Weights of a small GPT-style language model, trained from scratch on English Wikipedia: 8.32M parameters, 447M tokens.
MLP neurons of a small language model. Each row is named by its layer, matrix (up: input weights) and neuron, and shows model dimensions 0-223. Each number is 500 + 40 x the weight over its row's rms, rounded and kept within 0 to 999. Numbers have three digits each.
After each neuron's rows, "fires on" lists the tokens most often at its 100 highest values on Wikipedia text that the model never trained on. A number after a token or word is its count.

L5.up596:568492514546543471443538519537576500448549465408495541453500549439502578471479483446492505496561569459526472425531504566506499505461489539483509451511487478569536485495536505476519465481516537546448431609540455457479532459530496477492549511515537492520452501476514439443581504520430444566460514476482465493502561519534501538505471512461507542497492502510530482509499434519588418406472494557561507481501508526391511560498458571493530480509421565494463541497472567471530574439483501442494438499535487520497495458517488417456490498462421547413486578497494479504570540488474451523503509522480472502480443551487534516483533542479520500548478485476546480504478469470538454566459
fires on: "," 72, " death" 8, "'" 4

L5.up471:492529498515533495455481515550536502468492435445504559403539540488502568495487516586485508501483503522552458442479488557436461479502431486495485498520435478523538522495500495548461407531491515502524494465533447454459567444535459542481514486476605472430537420514520528449542505540511497551526438488534440510444469522545506507461516506582534456489429492572506474552553511454501577529454542527463498539498490530476480534562526465440553538519557505522485505522536521444511477455547547491490574575507450476561538441495467449445530447512517527565474520540423471483512528588539431534492553512488535483488410449479499472385531562486510476490476449537519479501443515476510455444472
fires on: "," 51, "ap" 6, " back" 4

L5.up586:507474472523437504474451530527475529483453491479502538546499532528406513491487490483501554537480537545541547454512501528479510498475474470479430548471528563466575536545557497518555471565446518511550508556468489555479494559511542417463551491534482528456430510471549457508473543493484566453528515501497538578476490470460486452489477493421479506459534538404494440497484482478491476557500511520498548490482572477522594511501437418482531576442467536461518483542447524534513494534491520493480544554459474485405517605443516457556471497518495487524503409508477590462496475502491446588508498505480454441471513483522483466474545555509508430471614489457506536517470502603460455465556
fires on: " or" 81, " and" 5, " than" 5

L6.up153:511549517524466491461528561540507436524478571406488467451468492493484541536464525463507422436492574493539545564513537539498491548505502473486483505513553506604487504485474486515456535489518553507570488509464480523502483470567441471514521448501509503548526542506475482523532500474488537543564455497437463584461482589502446465539520418513464550551525559476494507534405545442410493515490472511531526503517442505456484449592403539554581454481507489518473505531456474550532497505456569528494487502514475380492415550537445487477490510488483507519492488482489499450528496472465453489452468470509479464423508494497514470563534565522457513530543500598436490419541474499490479521578
fires on: " after" 19, " After" 11, " had" 8, " |" 7, " with" 7, " by" 5

L5.up45:530481510513511474483556518505425492495540424492574535510523544454483530563507529480551493521492493528467500528509530560537498519489473504510534445479488509511571479540549479471508497548541551501482480433471515445419542493462538451482535441489466504575509570445499547449520573603491499484504506498505486472451466551519441491424429490511435433528471533507493488544458480507462440590444501581524481498468498573531440555533504510468455455525438533482461524570537564485484486539508563497516511421513493468443536512513560433529512578562474429454499488404584531476511541542471493520483465416457487523502451492489509535497483462467482416467421495423505533462546463482536559550508
fires on: ";" 20, " North" 12, " ;" 10, ")" 10, " Upper" 7, ":" 7

L6.up24:465519454507441464443539505526512520496505563438456463478465501510462452531508527513487481582507559513463500558579480518570488494473477492450516483496550422520512535490474440515457454513493537531541546508554523478519488509529518497527534477562443487554516522483487470434491462561461429496460477513448508506532476527526490471485501561541441518535500543536534577512447503483489499541453565427499455470518442438460515509544557457607494523515476511452496476533432515528463504569480534504400413505422566486517525449535421500506527522517387486563549452500552551521521542451563541507477529499546491473507549517432499488447483515414494549541498418480475578498455480576523481578530
fires on: "'" 34, "M" 17, " cor" 11, " an" 7, " dis" 6

L6.up471:542496536561493546505484458485508509509531546524516521563465533473505543485439537496506507536535523501443539466497476559333543521473597483561528521576517536486458474489533524532430505447451464486459527477520428541473492479455517529509422470483557466482393509588509468544496461425497545501434435475525519556456482512453470470499571474534541453490496440525538524513526474524495540566592512566486570473464476474483515447517471553446547515557608488512486511496444500483466536464561494521541509538485413499509464509474560460462516493549459484467475427527489470477544468545467557548497476445557451468496468480499494477481519499523496506485406523504494496500460507555515412491509
fires on: "." 41, "," 19, ":" 6, "000" 5, "-" 4

L5.up188:559565514492490444507494525521462530524547510487534477507502492449477469556451428453445431449512448566565559490466446549521472566504505497470467518475525554470529454543558544530550518536511453510494525531516469507457494513525511536491497477442474491464524493465514577533504451458544452542519495482458545561559484471501447524530526437477516489504473515472544530533489529426470444446576541526469488456572498453540543452461521552437492464571467426488446522579452515470540416466566524568518488460444500498482556425494446506513573581532525541483490423501550501512558538428531501523556576516574555455527467464461513490481551427458488507500441506493518487394457475496492471518495
fires on: " is" 57, " |" 13, "s" 6, " argued" 4

L5.up1:468500459474493515541486519559472462465444513420448499478476503530559511538496501489446553501566575507532531549536547549506455527475539494554486491596529476524502519509512482533486468515493495552540525469484515521475523473466463555423492488565513462397468537491491514509405440474400453377470510506487564432477484430468502503506483513458472443464456550478583448464511450499476494493490487441535534479568485490533551567500485531497492550508478463424547487500479450511480567461529452582445492490521559508361542525501593466483467498495517535488529467535511478465570505579504519472529507477543520506495499581543477434497547465558453513478492540505513558494488478560497562526525
fires on: " the" 25, " during" 23, " of" 9, " During" 9, "'" 9, "s" 7

L5.up511:536441490537536482447486439586453526531584518460526539567544496533522483518559559479504562476522524426558510419516520528574564480473493531494522448474508543481463485502530503499430540529497505563474481491486497491469505368437497517552543545544579533578530518491475489460455530457606500555529596479477501507476502421432469469516547530433429571441430471473489474469387537494547511471483496528509488457486519494453505483531510443487579471482472560472464480556511488491510490470433493627524481484513551451518469533557475484508516519472478516511515456465513532481474532496541513446489541477484448544484423450518508524480529547528553474479474529516496448472471457485508475487497
fires on: "|" 27, "\n " 20, "\n" 15, "," 6, "ita" 4

L5.up364:435517485494492504475452538462533513484512527449556521498533464548545477512587420498560542524510462482473466433458530520472448496545480461515522496542478550478480434529520585544535455465548461517513511493534517525558498456582505506492509472547495518523484528511483490454537470524393491539496494444522551506560445411498565484524498498550442593533432515472562536499474437424482441546488496546532574506476491448524435547507536485513458550501476557530517527468364481556549596526524505463441495547510469462532496458494515568513459614476462475529509441470537529449498489454478466494489467497497501505455498518489525513434530467543492434499469460525526592422528516447474478470503
fires on: " |" 43, "|" 29, "-" 12, ":" 4

L6.up611:501520479567516466484546454492442539527391504478507506438463497514471476508562480437521491432499433526568540511413458523482472573530506435520497467427590460460486489547463524485449504470458503476490502553453481502495603580509525454480499499435530516503517450473451503465515481478548484457507491571419451482446508493478563518537488441507512499540483523523454443444418487442564544522563563441568542496569479491459520533516521516557492595528517462497550452494478488617478524473558512561492481480485453520541546492452554576474522513531471529476490477533511513536455486447497554506539449534520567478423503544481480497482507569543532489547438449487517526447484505524513493530464
fires on: " \"" 44, " (" 7, " |" 7, " ob" 6, " an" 5, " the" 5

L5.up441:536542500489512505498478450441464518499460528492399543506545462461493529537542425484489525545477491525550498557531464559466472518444553533476477461563464469478559485488485595460474474549469487493514518463499564475454528500497532429488429515525473448520513488519481490502474433483466526515476445507477543489554487516446406508442559568520493521468506547480588548528517424511550487449487548542564506535541528424505527455411477472514485455569524512503472530503481535485499442551505576496481450585522586460507453484503479531471499413523415430512540505471561527476488431477459509585497476423523442569517470453571545466507461560552522502466504508542505519498462568533554494462520
fires on: " (" 42, " not" 11, " opp" 6, " Ah" 5, "." 5

L5.up603:488529528557471554515494420543538511536440458517433476518539541497522452517527490472503514498485515427585536521509470530467508522552500504496491521532566436585469515521597517517531498488499546541503509517456519530396505529461495549484501421546516497593531422532459531556488546430503524433507508497543418499513491477452442480452483537537467553433490475459513451622518442522523554476595466555493507504471495492508531472514536497536568478468507490501477507589474495484546459497454482533519537493414526480508481486430492527483449457494439532498512435485553549460460496431420474539469534580520459481509457576475481436468542504504543498539525502512451469535392471509474502477533
fires on: " (" 55, "." 7, "-" 7, " a" 6

L5.up65:596450590506512504525515442539466443476549512517488483543466476468607498486519495545481544489493559483536565498486557481493359541482528455539533558429573515547551501472498462461468513554450486439478471428493457479512546480459567481535501470482522470536454528438568501433464499561481490465448511575538463446531524523505524516447508546508495529478489536494546451462466547522457509469522474547485536541435498533551501481521501461562537461505536534456456533510467434483472524474500492491484490439450478434461524576582535531516493576536560493547582524457485443529469472503469582528514489581495480538456515462413477492437488497523448491487535490495523486561497449501503486528428
fires on: " |" 36, " to" 31, " in" 8, " and" 4

L6.up577:477474496594570479503570511453501487520431530487544506473469537572487506433472490520536588488530459442553502510493494508559471513566479508414488488486499538460463555501558544495540446486503528516506463429490545486485505496467449437457454483519494507558460573460468535499528477476504528491535471535518493562554489466464492486506461474467504470544477523567540525533530475497515523511512608475541564478429556539548514451557400416514505439538523585467507459441447552523540507489516488501465461546482512436416523441502509481523485524541550457490512502495449456477403502550484568574523492471424501442409471529531452532502519556585431478517440512502501514520499492514471460526430
fires on: " under" 16, " and" 12, " cl" 11, " off" 6, " in" 6, " wide" 4

L5.up394:475504539509496527460546512523513521448533513484465472519498501522525528549568436476502480504518523442553493513473560458528499490522398486470513537493523480515466498522458499446532526503465496551494499528517487456450502406509461495548565443560474423534443501473500476418421512568542517507517494427550522488498467476537502521542584508556468576467580435553542554467482458482491502495496462484517471425523562497534513505569519505477444404490500509492502459525528548438490494519513535498397464559461414458457541476562511466476557541482553510471583468462450567489491556504510504457513460467517595386537513504578473549465522551434464489446495504500513505532524546564569474466480
fires on: " We" 18, " J" 12, " W" 10, " F" 9, " E" 8, " S" 6

L6.up447:515482510486555487515513532398469491444501532529482493505491432457516549475502481505504472538534550476546490530444512576477494571479455490501528473484516560521540597441491544486513472471502506535532478434466467490464535484515497395513461461512534564541562524525467464513500497483417476504453443526548543525500577509473544550521513506526464448542576442499545509561494508474463461541464471495493541445497564475509434556408518563470489502514418532493550510498457524518429462507471484481469543517504574579470452442521473473538493529540483473448370535478513471516492499455511535553449531494523540470537514499559593437460502488473425437515482539430427494489531516463487595556475
fires on: "." 22, " as" 12, ":" 9, " it" 7, ")" 7, " It" 4

L5.up120:488448462520505594447510500448460476487512387513480496443482468479401498576480464573534499541483471533516435472585519479457439557522482486484513503508457482495468469483561505511505485487590551560492527544533426479554492463557455498522469490531501480509429463525469466498472508477465574531446563512458472478490551516566497389439464479476505532515413513509534466544452455560535500483455550481526502442472472519489499513544486518582458529450547501468560471580559437476467525450552519596533546534512535484557510482522520499543408526487503508546519518480485494480475481483529460516498466466533503561470530490462527492520553477483488486507576397458540521548496556544555451541468
fires on: "-" 51, " co" 8, " un" 7, " red" 6, " up" 6, "La" 4

L6.up56:557496537497494479552507352540512528453470509532480558454527485483507507518448486491487529487505484499573499585473497533553454539495513504512568497519457525498566484467493504460471459488492499519473522436473532439509510540538486489388505446484516514546495440513551472487490476529478526580457477532528484492469429458540587466518522513519496511430534547504479481480499558489464460476532468513432510471593535518516478544437544529510529577382420513454522549488571435580508469451540514468483573582600558464494476574491488466568487517568562528521495459483511546478496531526496477448480518510521535486431528490431534469449492492459463491535505472479479417438510531481494544464461
fires on: " |" 65, "|" 25

L5.up333:546507511538530540518457433513572486526526501452493504485537512512562512548506516476467482546507468483544489458505495526457553529484523463487522464511513610525475547492501522544502472506456488514500474505507443466474547544536485411596536525522451599499517477435536523524464441482506438489470537538428504521435428489488472518570516471486510482514495465436481585549498458492572539476481497563489464520516490535510441498446502553396491491479436479491459505442410505468512499539511514516460549437548497532435548485513447526513449485548574505417418478457478601518503486487516510484499544544564568451411479569498533487425561463541560506467513503468459500493455448575542499455457
fires on: ":" 47, " (" 14, "{" 10, " as" 8, "°" 5, "^" 4

L5.up442:464411514504604543496451454527466503501444536510480502515557481551485521568538528582568454504455572514510543414524487533456504517507629459458536498445502545531469478490480489452549462574539495516498504482514403475500465502512509520542426457515467452492478479518457483554464535449450454454446497590511493499521597546453502494512526459494499482539430545500500519538477474496477510479550526536534452475487502530486415450516422540533466508519468486499492500450437492471557608532529486567457514527452492492490534493464509423491483517495447481548508470490541471532596530506457503534502525439469479476495508445482435579530530457502550475505496566431451548508531522587522470478487
fires on: "." 54, "a" 16

L6.up356:487546521496461492570524497454494514544517553457466579459415543530469563479536447442491537475472505508488479397470528496456542486461468525552498507534486520515501509441594444514530547528448416473507547450435492447523528543527447497490509446523464550499548487528581458497551478483500473551427477534510560470571501492508487525524581467492479478501543568461571499472465497456465436497493524465495516558513467513484526495508485481457502446539511474556479523535458382546483489479493529504468562506510480422571471480490472475530586504485430515487418500497588494500481465517513553441504563530486498470539544398575479539524471508568505442487456498587495473490573461441481536512520
fires on: " |" 22, ";" 11, " had" 7, " bra" 6, " played" 4

L5.up430:516438568504540482518529519469531498423530500510524461481512514494481487494483448555511473551569508581533484410433479607518508582611565548507420549483547458508463552485518537521554435472482460545533462557515462537468473456533502476459494462492516413511499522559481432516507540485528533483501487502457515505510509477492510451501517506414540537491506519485575457558562524479431476437540461478518462551459461509458523517475458432489500480477463541469515505478536469571561497413503504469452444504552542387480519459469521560438463464499573500546483498585471417541472580479543460462514485500512466538461487479457509548499528474509498490545489497515485483541531571533508428465509
fires on: " and" 77, "-" 21

L6.up627:527508477555505483468526521534530465560472468461532483464493494457478515477515438420516555573485527504559551437478464525420453561485502512531576511460521506483477468487439547502486573450521477449488557443493555500458470494524467465460441479530429567532486436454568521436500514518464531549520479446479522493509532485528543541469492540502447484474509511489506519536472499549496501479526530572490491534521501563517536471485508494516488508509519477518526534494429504536546403550548506510425482501568550493471492507546546415482526574573422551449529474443503439420527528559518516486478474520561553459449461528379499466511501424491480514539508491542584515351526473484524512545463
fires on: " |" 81, "=" 11

L5.up353:453452528486426456463503508457500586553454478504483451496564599494514513497517544466513424542481532500467505486459439498529559565496518471498489542437585486494470431479524490514468497574489496494523452463518461499476496534470489488445514438487499501485535473497526384623479473565513406452498496448556530512504478518493479474465428515538501464500479582467534545506508473468510524517467425506563496467517525522475457458515518528508477526436562523443547381543519579480495456529559568449480557454558516553567487491467556570559516510498581500456501489526449552457515482479517571484553441506509557513498503460543512470509523481455475453523461471458502581489508486491541535504464
fires on: " o" 15, "O" 10, " no" 9, "{" 9, " every" 7, " No" 6

L5.up139:507512484450485500450552448509515510438442455460551512479569531480528467535506445447582491535514482486509495468483510558481431492427427466527548604510520555477533442549540467507484508480496467485535405538507447438499475507518425448541467464521492486466560525515468494589540485520498498549522442494526451460561558499518470526428480514526433594587539577485465453492519451508500524405474498498442498527501457455517509445531460533491530481481512538451514549515481515544458492546541510588485550544578465470485502450525553478493451519557505513571416515521530494592551525488478511500505477528552513578421479508513470434457528525514530495511460519502573505454463454460476472498450
fires on: "," 78, " |" 12, " in" 5

L5.up423:450472515464449537527476463519472545483492426525558491509459445445467446491430459502409537551537492562505561546497489517504541503479490519542525519443490535473488506528432504504520530502510481507521468398522434480415478505557601507527425469527471460492442518542557469496479447559507523510535525481451543499499472485516501567475526511454533550460467527440504545522520502482485467487454480516527460500514550434458524515561442512474493479556583502491519562520466550458562551486529536483567564515466504441503499414512562496499464556535497519580499583430463436416446535487494612523535559504553483517472511469434542488515536556554447476514534484468535533498426493513453477436506
fires on: " at" 62, " |" 14, " in" 13, " from" 6

L5.up336:526493464472571504490518511526511523491473589472454486534502558530551494541553540537531512557435538541470465485513422481448506513518572562498513463515576473563499484522494478456470535532545499453483362511428420535488513493548493479542551447516536514560549505484426500561467407556488524499504541456497499580490475510447452525454472450519503482519492514466558520517463483539477489475487427456482519521500431435496488483455519550482545520424453528506494508471483477480453479497530444527496593557503449575546607429471534493402542454494528497507489468499533568422492511562522493561447481559492507505473434511456576496506532538508447509462502535493440478451512535524497502527466
fires on: "." 30, " no" 14, " o" 7, " No" 6, " vs" 5, " i" 5

L5.up467:500514494411481505516541589533470513463443511585542495473546456504504468514565594503478494493534562502519530496543481523524470491395591483496549431490484407514499526439501484417433424526512508484471550505521459488449485528534504529441507424523533536528541489510490504453508447500538441525530538544462495533435464457587551535416492503456498523506486542490448456529476448474535509532511498489511444505492457522473566453503497448556528532535545466535477507518509489469503472463437553529448420507510530433472550535549463537509553491493514466468497509544528596455475479453553574500434546456510432545497409476420430547509477534489456525500565508532546549495472486526499509541506
fires on: "'" 98

L5.up541:491512509519485457477451466512590468481447589510488470505516509479488573483593517505489478494465471440564529560450501486441503505518510498460476485436510545475584522539535473461579518523471471509547496515490495488531523509525550450500545458497492515486524500484538514491519515545514525456468462498480440581529443552447435502425509549442468478566408515465460485534463417571443499451514558488530504490457489534491504478402465550483589515445562449505528499534483484494565562536462526517563491483550507484495599496420547477488555487538528561524430378531456453489530571554509527482493425485524478502497524501491472473529541520516470547512494481546542555431426528493501467439475
fires on: " and" 35, " |" 31, "|" 25, " the" 4

L6.up138:472531517498382516488488453561483451490572531511448464470460477546429444565505415440542494467532532551490520580516530484427518492559552474454542538495481477510460486476429569573530532466476456438523467605503554492525572444515509471451481455489537454541540490532432460455458541515522534502529444608559405528502546510452447524493490506477581581466525505480530504540562429500486504546520447574563525482437510500515490521491474496544514490548443452487471526526480524515502453521506494494527464537489473473500424487502531500515506509479511532537503521508557505524535456528514521482504484462484433525455496566554481473503574407442489503516519505539426505476474548542448446503520
fires on: "." 30, " (" 12, "18" 8, "19" 7, " A" 6, "–" 6

L6.up342:512539468509425521505496481534472433513458586564508520555448469460527528464502466509548538497456484529454543493570543571497476569507489473465513499503534570494487476492455443540491551522441449446402495459514481461560492454482504518558520447525559488560520395449563534543529485543490554494466484416526487540491545388545576507488461509562479521536461567495476498490532487434461560521524509566501515493581473486526506515491506542498486530601408549496511516490482544479494481536527411503456486466525508517502470529475493533491455464536449482521452517477504410516459479494479559499482529436481539441572459514431484501476493487426485551473404474508552484545528473494547484546459
fires on: " |" 35, ";" 21, " &" 7, ":" 6, "," 4

L5.up87:562482554498504442431528558520584516478523491436460407568509503483519567527547557542518578525517480412545520459472472489429560523397460437534528476461458547547489481462486540527481516559540522523420505471514501473479495456471452494543482486510494482545534439581412467559504519516426391626497560484504496469444530479533547498520493481527478496537444507520501461515456451505542524499440532562559515467488542465473492570459543553488478510513504515497478536462552525489510432501556532461504530474503513501435462483540525469523550444511468509471480475495536480501523481502572462496552522465453540464516556429489439518491497401487530472465468490492594467462510521479483492500513
fires on: "," 54, ";" 16, "  " 6

L6.up255:483542536510568518497488469503531466438447549549581499501436466516439517526474481551509479557542578497452516533450458561463554591521487508533468506495487605510494574448480547476462475528545502499457489461477474459415494563516550480536517516425512480527525487550476521528526426435459512504439443505529460500517480565485481490494546439550516507526543577492489509479500496448470556518496581505551506434535455499497434438425484503427549528559533493506515410439461520492550484494510549545452522553471531488559495540486444505467507445491376543568387496535540452503497485508496523487487484464565494527496563516556460489464501536481492458457504478547520515501473453534535493503435
fires on: "." 75, "," 16

L5.up325:551485531496568476505520472505466500499565448542457479542589510578482453525511482512510498484477477473468505431529489468543408526482541546482556537459540481555454552423471495574530459585544578516526522458523472449470435471542526487509510502481494490540450515548464490552514475458532479515529496534496545457447566509537528528560552579503511533553458574413484425568501505472430485477480464528497496511522522516517509515578461513506582529476449492483516596433476456517529503531490564464512482518544497400542486484557450524455506523451497482503450518493461403436475493482470466518512503434556448514551468499480454538492483513478435467479482473450428485571470545494409445504533
fires on: " of" 28, " to" 17, "-" 10, " by" 6, "t" 6

L6.up618:512515499443463483511466566506547460444524490430512505473473505542526456501551511520541468462465520486541515519518494578461521532505481561453496535472528445500461469526513552533523478503524456514510574534512425444445571515529464464473449480578446539480508467519440517494479487528538492406523521529490571384449513427513563510507515485515535506517447453501436539471525452476498513503458521523496564471526524460519512555474481496515558508486420488513457438415390528608523499453487524477527557485470478478539519458455489512415408534541613506479485501505500471516556446531500557429552511498551460459494601525513515476487514535558508502510499438457539531488483539518590557523499
fires on: " The" 32, "s" 19, " the" 12, " an" 8, " –" 7, " its" 6

L6.up455:509439490479464473494526423434537505474564470531501469520501538418426541545503441507467511473461530533516533531502570532547538551519468481501556524526486548545486482481515479507535472495501494461480521482562442535501519492568524414522471530535517466451513451520400590474468540479469512501504479550476510516496465548553504508453487519466450467570551550526478455502478432500436458472546533523607497447480562528437463515497506490531540511458423495465465562523473517470508406546531590461519451520532511495472489534534483512432474526485546543494435553461587429487438467546515452571495523541583558438526422567446459472502515485521561491499514461506492457419492461537524533504491
fires on: "," 38, " |" 30, ":" 19, "|" 5

L6.up190:541482513516354578415523464559493498510489574533454532540525480462506480514535482500469540529548397442514510474480530556505520505554506590463562528454463467552483521505519521573477463432520515469544495446476470512474545545533563480409511505511542477499471493517461461541445459523436506414487473492500498561465453487486522462518475548530496548478490533459492462586466480540472453495532497484459599455478473565517446536387465452457508516471555517496461512541456513527503535561561510585515405421539535506457523521508497497530497475552551466487508507535527592542475516492451535503477503514515507556549457518484512449500511473517469512542532480471451545417474512470542488482520
fires on: " (" 30, "." 13, ":" 10, "go" 4, "_" 4, "ke" 4

L6.up192:464506515500455508553558496501442508444538514507502481552451497500459492430520438524552506484524512554498547500511580454521516533454409475565463477410474451445426457538484472490535523431551518546544477505476528448491534484523498519483590492534473561467542548550458472452528489500418463566543479518447497567552529469498480529496501453402502485536489548504504478497438456545511466500599454512531510499537562508524524548511471525479491410488442500487513470508554486454508515573467543499461454451439428550545543493491562448493600478474538571435500475484533473432483566554497443496449485543545511472506537458491472479474531499502527543515472450499537533455490598535520576486487
fires on: " W" 20, " We" 15, " dist" 11, " Kn" 6, " Wi" 5

L5.up474:474556515536454454552490522553467459526488491506489538553505495418574482526585443539524490514492519508544546425488540463549475530432481475439483537526487528493482537514496499529432524477490489416466523515539527468479531448531482543498497498490551516530536502407561445534445471484472445486529548531544500545485517479395477508517491506530493563481499547504552448497500437459519464444501478495489430504521541475524463467487459447552562497506443524526565535495502446503526577513473484607401456561498464502499435460468486488545502467596474543536576419479459477530518482490439554450436499513522477465472501550521496601514528583422461490562510485514578481506449512430522492497510
fires on: " and" 26, " by" 11, " to" 10, " with" 9, " after" 5, "ed" 4

L6.up13:520478477495471518503516511500440553508528470517594450501481468477495468449484470589535479514454527506466456473532468467461557544471456502460458557512431403509473503495479468503561556428526558475456521477510494463448504553518576497471499466480436509524511539569561500484497436492480505482446558468456534503516540455545489487460468514445489515533524441474537477528468459574480488480502507527428458490480529422488512461482509491493462502536507538479388472537503442461574508513431566493501504537495524520562470460447519501500503517487536578537546502604439479508504543516563528544616539600552520415509535562473531541510594466487518490449482486493521579461439518541446505545520
fires on: "ti" 35, "si" 13, "di" 9, " ne" 8

L6.up388:524506573537540527538479530473543511519503515471462511430369477503478401501517481487566521525557491393566472520537510462449495473511464434482430507426497489501507528483479555506486508473472467512444515576459478450496587522555460500525527486458483506575510464443474557482490543534520429525495500501558446508485476568502510545548401527450478486456495494499453484502491537520512549424498516423524558458483496571445477449494512512506513498476445540531490479564411456503467481570569480486547438551468433511460531536489545488485529463544529487459526464604518517545506515529493463561491396549463476472469506500544547448543514519526511538502541566500483532526510571464459465494502
fires on: " |" 27, "-" 22, " and" 9, " PhD" 7, " degree" 4

L6.up463:560549482533505536471442429567467512556573543488508459539538479559542517552477513487521528468429522455480453451437473525544579509467585460492543607485505514472469545543488462450464527489529535477522407523506460529476491510552506415404567486495483486525578541563460462510537418538516475505439488481534441543511460503607507510496515520469507421495479473511553454558468458494469464487536459516491472469586480464526524446516452491462498447503477518449448519506556504579523534434454567504549542460543439465486463532444527497446574525485486486505496474509527494585430503507499440490520467494499506509458493540461573490450551517482479473482544468470510558535505513564472489475473
fires on: " di" 16, " Bi" 13, "di" 11, " bi" 11, "ini" 9, "si" 8

L5.up269:512455492386497431383506478454532504485515499512468485582475452514467460469539518471532572543593557501532588495454502529451472473512529501441523459484534532506563498479477536526510480527492489522526489465540549491549515417475513472525514499507529549565504546464509530465535489447493576524594494545570468521498495449426527503479458474535486504464468504454549402536470494513440545519490505532503531547478497493505520442521497478492523453437491470512595522535469525464525449409421474547474472481533511539467505561553586509536505519550477465488508458458568439451515566492461511469540490499560496441528492513483546520458542490537496522482483434517441569453388494502524540556468
fires on: "et" 18, " |" 15, "t" 10, "s" 10, "p" 8, "ps" 4

L6.up557:420471570463468574455550464440499471415538472586457545561461436564452523529527472521497489534438583467454536511478532561460484522457515593457535555492535529508459520491525506550457462520532502546449533535446490417496462497538486469538518527456492462516468508445468407494507481427457448512483502477536447463510475521453528472522522556496542530505516551457439511518543479431497529509520469565515491432557507510532477529473491566503479501472529456440475531449478540504563467502559550486448552524420448480496499502542489464533445518531455542548480556459478518489545496501471515572484520586570511449491530500484497478479557486479541464549455526516518513586522473574553522426436
fires on: "." 59, ":" 21, "′" 9, "°" 7

L5.up198:458519415524529489528544450459434510477463491540490499503485524516611514523468444525541510513513499533584521496462512508473528486507525528504502523540561461508515504566512464529493492567455444438504515526469495414492541542518526528563422421435510488591462535496539450524468429485544531520455475507464481492464563545484461538580509541573521517480532518500436459480449479497457467529444544397510492550530534486460520561531556560522398463460462462512478467491462488476545492570432545512485496601480403500508549492512501547440502434473532475473544548476444557451542512518508551492497524477572505476493485533524501419531497488469513452448420460503537561485455541520479514463495
fires on: " A" 34, " a" 8, " (" 6, "min" 5, " the" 4

L5.up392:496478568522517527523482464472533482477582523495506509541409581447518465526538528522461517426520544540542586424477523559517465483505558487526497467504470573456460461459511553433508519468488482500453508554524470421472456510490613470484502517515568438511513477494457489507472458528450524465532509513561453564475531507532515486520430535508520521428472447524468478575470496453512528504563443533553506501474426505527491555431538575455490495583508474484455545473426484474420577460537476547468507510573534580531554471516556503530535462547515573506461475508510510516458522497497565537478474537456452447496446497560529495415509512480520475472460461488454486515484491552509396472498
fires on: "." 69, "," 9, ")" 6

L5.up185:554463550521472499511554440545451539444580525512538538573443506467496460477483488470480424464488503473507445487535520440539553527543503476503545497464477448448492505504574566466437531446481552512448535482556415554550534471541556452511484511553484445522512466622447545428523496457510479527522523547500491545529489470524496422536481511458461452525482487433493523562488500464547518484475556467501494467571496512480506509492462500502477540504451556507367527460480515476474518433478536502505526523415514489503430424600527533460467517534564481402487455618482556446502551449492528500514507563524523456458505481455471499510507503536511467482488535483527522470491504549532493564499
fires on: "ti" 32, "si" 13, "ici" 10, "enti" 4, "di" 4

L5.up126:529534530458494473496501496541513561491500482475587430459569512507488496477395438531456519493536497487560459504480461482533541494483547471480493499499453557481489538522516498517581491486576477499500472422519459520484497519532494508525529427549483505562504487531500554530451467496581457480507540602536494521489459478561540470449511547477386439473441548476473535547461446414519486486524547501580467494492471492460531464465472552538554493526516562459577509511497591440437468526496475438490522530536515521511473441495570485408475594510527518486485521457453436491499484496614575521504535477463462524478535499513451481489516597530511472497502516501541450421462466455550465493475
fires on: " and" 55, " |" 9, " as" 8, "," 8, " than" 5

L6.up147:515567536521505450512519459509531518492513534569470514566526554478489466548437462489665492490522565468452500445467543494528525475462527480523539579497564493479505519471458457466452550434544545505423503473509431428547526436501518447485582477502513517444558499520519472453529513476462504514477531498495552602613422482470504467449488570486547523542563519483500436506434487538480485458545493570405490452538492477514545500502472448553527496532493578505443488499544414531487520515465501568439488462470482503481401421432513553508509536479498456506521534501479480489476557515496448493544481519542504536483463480530460438501488543517493461516519490523494508480477545497473492570473
fires on: "ti" 29, "si" 13, "oni" 9, " |" 7, "asi" 6, "ini" 5

L6.up481:474409505482518490516578571567501483527549455503496511463446428480478429519500484452488546533495454461453489533508505589433501514551453502477427452491545567526479489502352474534518467496548463435493575485461437522520484520476475522500514451522474533510551470558422517498487423473458458507514450534554485536540461511448538535479561490532565566479475478463509487517564466442519482461549439485469487453516567499516494585534547488508504571448550507461505483462446551527457525507497440507532504508443532456510495526554444480526509539506474559454478491607591476482511513489555494494488514548518517530514500469423512545507530450555557455455566520487447517414505512504517531492481
fires on: " –" 31, ":" 26, " |" 13, " It" 6, ")" 5